Weights of a small transformer language model: 15 layers, a variant of Adam for these matrices.
MLP neurons of a small language model. Each row is named by its layer, matrix (up: input weights) and neuron, and shows model dimensions 32-287. Each number is 128 + 24 x the weight over its row's rms, rounded and kept within 0 to 255. Numbers have three digits each.
After each neuron's rows, "fires after" lists the tokens most often just before its 100 highest values on Wikipedia text that the model never trained on. A number after a token or word is its count.

L2.up467:116117139147098139100128116131090140121107158096134067136106161126068151083127149115104149133143092112167145146143116136138120122109116132093106169145096111147138142155135136112162155139156128156135104122128114118153157134145142172122115172142085111118116113107127088146134121142155127113117111135151098131133155122153093124125124147146148090108144127124123118132118087113143138128082134124167141195135073174119122143125139111147129077119074163167053136101150106120131150132121108128133099104101164108145124124109121152172154161141148110159158083116119160108109141127073077132102124155133119157117111131118101205192151135142157104120107127146133143124120081118118134143147085092085130137154103155200152082119121135139110137107144092109160145113104132126105127121110174
fires after: "c" 20, " 19" 14, "amp" 9, "il" 5, "al" 4

L10.up1139:134122160139116129163115137153127123124125125097125124111114138166140108129170130141165127190135134111154130115109085122124094157114174120131118132139136117081143095115150112138158145127093093127143105104140106098154087118116141121139183136143125124068132180138138154100112119150162116116110113153088191172139098134151125120137126096138108148152186116101152119108129120092122110141130103136140136138131133116105142177109148115134102128125081124140102128117103091122145127143121091126144146152162137163113133153105102157138138111118124098120076082138111172114155133150103137136137141126171155117146103099113170082131133102106122087108124144100142136092127138138120096131125101136121152152081104149124126112128135100075117136124088130100072117148175187123116119078145126
fires after: "-" 18, " K" 11, " P" 7, " (" 6, "P" 6, "/" 5

L2.up763:122140111124118140110135108109137103128145166132147141138137130089123157117110160157130107146113150136174139164119132128117092083161186113052135109160133133124162151146130100120113143080130154126165136121123110123091142098148126149128111159082100112107138099147159099133131122149121124117127099141113068166103154111134090117126116128139110116106110078091128125110113129106127123111101148145117127120142131099071171153132099103149131119145085110132130183129128145151099128094160126143086108117124146160115136167141088109119149154121150125106112136106107155147114136091090133095127121191122160132135141072152111140146153142181138114099142125138119129162116129172095143113160082139094191125089097097167127153146181141133134141186141127137170123112099131109146104130142135
fires after: " the" 16, " his" 14, " he" 9, " Le" 7, " her" 5, " Mar" 4

L10.up35:152158149143129106140123140124124132161143134123114165109108132114143121178150121182114153157085121099120105118108135155177120093128117114149149116110134140127119128139130073106141192124124145155136108128152084142107101110130114156140169185131126144134145163121136126096115130165136125084128141147137167105138140133126141129097135142115111115091122122097127124131128143128130142115161093140110091133076158146118119145120130140146123132148105159142138104116122085144140099140074122145095153106145081099099102139136108065190095089142155143152105096163135123116130115119116103113153146148139134191113111091122099116120091128114141091168101117156080147147106129133129095123130137139155137141130131122145103084120106141151083123149131138097125104125118100113064096114130134
fires after: "y" 18, "th" 17, " m" 10, " bo" 6

L10.up477:150167156153139125131105141147116146144115172135123165137136148116155150166126129118107116124146101121128134163140145135155125145134125157083098169129165094168096128167150158111118144087128110151150112148157138063120143121143129108147196157171121127135161114166130106162110093123173129135056100136149105103130107121114124148107134111157125102099137132126077126136133108093095119112148109115140129132105122149111192130114106080149123115173097131166104109127111129130142142091140131123122169122121149093146138120126157126123172093121151170134127123190140175138096138122088112099160107131078145156098160124144155136088137120179111118120098145148122130085122101135141125105173116140127104140139160126156170120156123072171094156109165153104144105143153108135121115102107130
fires after: " O" 19, "o" 18, " University" 8, " 2" 7, " a" 6, "\\" 5

L10.up999:107106137113130138150125207128155147136122137110096103168153124069139120148165142126090097132130132098114164157149115108136117117110135144148104146136118110124138142120145115128136112131105111121120145160102137145092149147156100146167113071131172170138140160111079133118105105126124115100135134168105122161085127144148145099114119119149101146096162127094124144137122147113142134117109094090152137135097129137155133161169079150155121095129140114120104121106115119167103119164139096122131143108111157135164168146117123135122094112111163147112155137126127130131133106091153108124141114154123112141153134072153166136145154112096121143122123090108147100161114121110131175108130090148133111172116154107098119164073123085107101155094100147105133123112127144133146075156106116
fires after: "s" 34, " tr" 8, "an" 7, " can" 5

L7.up47:121130128156113114183155121117123106104113065151137123135126134101130116091114142113148155096113143130133101138141094178135084107159132122069119129116145128130160162111164136163171133128121161116114149135113116116123129098089096145143108127106148122102150118142104135102113184151115164094152133147123102121134117150143135125125127108080126103113118120147106117167116119135144111124101145122132148132119138090100178117180142095163116077155087146143151186124124155172142126122111119196125160127122133124069147159078126125139149112098130061114119113096102121157108175123164161113119134154151138121138114086154060160189129101144109131124117106125100111123133151141138089123121147121100077137171140087147126155148182140129157157123193152127092121112119154132108172112106159
fires after: "ri" 16, "-" 11, " O" 7, "ef" 7, " sp" 6, " 1" 4

L10.up1009:154122111136139141149146147156118108089089152071136065107116149128160093121136110114118137124116163119130128158089161108093146125155124187088096099169103106140108143117131133109114144130106169140166135134171146158179110132135140099157104165103156156123169164155174122098117139114139095074114112150142140110146117157099156137121114155134087139162140160136152150110115154111118141100104113121142169171091121117107111164097147136167100164154096127142082178150115106138138120081144151124126099170087108106159143144108117113117138141129129145156130148115117112146054138083120138118142140138103116134148118096119134119099121130174126136138137114121152141145102163197140106125155137098124122128138129097106125141140153131120118131131078130106178104140104098109157142118132143
fires after: "ri" 15, "ric" 12, "S" 11, "vi" 10, " Vi" 6, " So" 5

L4.up158:110146117139132127144175115151166101134117125100144098137142115104139102107127132104112172118147149136126109126125139132121073110127135135094126144128161139097174096121181119107114132102175125120131119142134117075140128181126087130131113095129174192118128163131123103108130102169125154112100066122145111120126172160126138094107158147115117147098150112099100129171103204127137181094117129164128118153141149112139179117131151106133159131130139110125127158122128089136150099144165126112136090197096122107127129118153095105122120117138135105148096094140130141155130150110096120065153148117139153123102180121142098122080127119115111144111136108172109080125099141148119109133124165141090160119121150139106166189106126138126176148124102161127152150124124125132129150153099103
fires after: " (" 34, "ing" 14, " based" 9, "," 8, " well" 4

L4.up1488:097123111153151088124117130099143111122132152121164134092112118126128148137144115094149093172125132124120127133116117131115146108138153155163094159109118118101146121128115148122144133087119135176157119140134109125126098124088126112116098165135121135134108115090104155134131150141133116109112158148104168132106161131122118141150112094141138175107131114122111182117123145101139123113125091141085101150158101137127146147101119116155090124123122136138124119135145140155113133168152126170123118110147144167126122130171132116120084098161086152102137123115133138138132127162080166092167153112147177147114119101112090101148096097112105161108126110105097107140092122134065136122135087103153128116120158101154106164123092134134079164118151100070176172169136166113128096144140151
fires after: "'" 44, "\n" 9, "ra" 5, " in" 5, "leg" 4, " on" 4

L10.up1481:133140138117113106171126176169141112107108165157148116104132135146116129106158098093123095141110128110142105117152131107151122153134183161105123130149101104103130170123142140110158138122104132065150080171119182159110136128115145134135169131091158139104177129113125154105109104134133088127107143139103134078122101067128075111113124127133107133162160177115103175169125138113099119109098163166165115142076103154102119129153087158131168130107126142161135142090126119110147114156143102139110112126136126137123138172113110114151075170154143149137113152129070157130122099148112125127126145160131156131144152123158143100126109104130117077102103097138159148094113114165129128125107117119148122153129099098143138144145122144137126126099096147144096110121156197094104120142149120
fires after: " P" 16, " co" 12, " /" 8, " p" 7, "p" 6, "P" 5

L10.up1183:140169106083147122155107158131099142171162130081127142153102113116132102149179133117116105136109142130167163131085131118133135155126126155105058136135142139141121159138142150111122157111103118121193128162155134137131113136096120111130147127156105147122104129123125167116107089138156129115103142124128148113139129130108162137156161126114155167153153146132153189141123199137137121114132119123146130124143125124128145128109139125086125121158106130139099102107115116139139145091151129142115125098140136137159121128171112107131103116114134125139096115141147127163111135092122099116145088122117104111097125167157106116106132152144150139125138122118104166113096151095112101126136072130142106154132139163137097149131147101175125163151121159149086166113160165133107169158145150
fires after: " Ch" 25, " W" 18, " ch" 7, " Be" 7, " X" 5

L4.up385:123124118142123097122129081116141104186128076103106107098130134092166106136118145114163122124123172116152083133126144160169092132139111163119089115167132124107113113119130183103192148171106149134123099158117152105115114128115120162149118147134118118132171148109124130120113126147155119088131162133135132109142126142109126146147118146094168106094140111113123128140132121136099125129152113106107125141074151144078138104182128129103108118148086147201120140110148156173140133157206124123074130117114075155138162128142051133155155123106125140113107108158133119173131103106132169078121139129141127123106120143151136157113111104132114126105119109129129151154146113168097125094092131095119179137147156139138128144100119125115129168080112136106129160159174171123111114128155135
fires after: " of" 16, " for" 13, " at" 13, " in" 8, " be" 8

L4.up1227:151135127122107120159112130145162135140160130159153099124145124137144127123120137156130102105113171156153063107143120119121135080163089100120159117168166137153105095112150139124175119134121109113183085170154128087125132121124130144119090170098136095173112125151098120122131135146129105122139155099105114153142166158116127129128140138086117097160132123097086127147109125095088090114129110106106135138082127139109120144171087100115124136126116102127129126112105151162162117114115101148106130132104118120147170157147085099114122120125151152105100143139109146160181093151148132117158142124112115152099152138136159141122109148160129118120105140149100177112102132148149122086134133153141152182099085119152148147098132142124133125120138100140126090111135101136131084130137153
fires after: " can" 17, " to" 16, " design" 8, " may" 5, " An" 5

L4.up378:159152133082125115096111115142123142134111155154113114113143116082133118142130159132153130119121127131158144141100118162155129135133158112096083161104166127111145111110096139157153146156116134138111146093107130144114099147086087108118157097111150148150179120116138109118150110133161102109141109093099109126119147141143106130089094135118138103109171180098118125089091115116134133090112104120143146129138111105133159132144140124171162103166158141161140120109166107160099138113123135155118173100165117164165166147106092086138150117121138107135083083102130143145130128116119110127119155146137112111107109110096101189091129168135153089127112151107144155112116106144128134118155128144092157143120167147153151152101136152141120143164134133130136123127120153105156080123105176
fires after: " st" 19, " T" 16, " St" 11, "t" 7, " gr" 7, " w" 5

L10.up57:125160182125127162161108151135148122092123121148121089171146096103119101134127123136112083140100130169125160122134174088114128097127127153082070117143158126116123103152140122107102113110081178168155105166092173127098163163123133099134153121134143189108160137095154099079128109141105162134109125129097137132130138138078102064141112150103123124136138140139146107117117159162153155094137148112112126081092156108104152114111135155100148125106159111174126140097110103148176115119141117112125109150143169109120138119143119075153103105124135143104128101137094175110165115104148134127138124142119126155132139147159114116178137152129135096085137156127154127123103168130135149116109107115131106128120112123161129164150129140152104142136093137104116102151111130103087124137141139
fires after: "ar" 19, "al" 8, "ca" 7, "da" 6, "ous" 5, "hi" 5

L10.up1034:150126164137151117139152114131109126110121139116151127141156167146125083107135144124115076143152150098193132185121119145123083114138148098110092136128158148116127129127154147136125096125144132126142103113123123148125135166110109076130103092144126081096117154110077105127095105092126128161157136088104081157122128137148153161118145172117145168174107145098121139106107108127159153126129107107145172147146133127164160130103109142120093138136109147148066107090125087126129103128165091130150120138128113092151127085111117112097143137128100162147178133103113110102113165146132108134118084162108114104116181110102158123148129126147135172083156138112121145115117104128088090136135144115094113138137143140114122122144121100152149128104074150162142118104139157113145134095088132
fires after: "." 36, "g" 6, "ri" 5, "a" 5, "ü" 5

L10.up1284:122160154164124130142126144140084118149098105129157176140096108109116096172153123117129132148149143115131092152087128126134132151137165139148130166116172061103112144171112101132125138074159185152104131153142125097190105086151099123144155109144115151083152143114092100159092107146154126118156133135160167098136141178121138137138150133155164137117101168105132092126125110106140118117149125134120146110110129152132171137110125106121149078161145150115116145113097131149121138118130084171119122129130102114127075128121148131154115113117144158153132129174120126112096136119084130103121126118128128125092132156144158104158131099135124106077102089133144178150101058095104121159129118103097135122156123100149188111148145116148112124162116136163113107136147150116153124179112148
fires after: " A" 35, " I" 13, "A" 9, " O" 6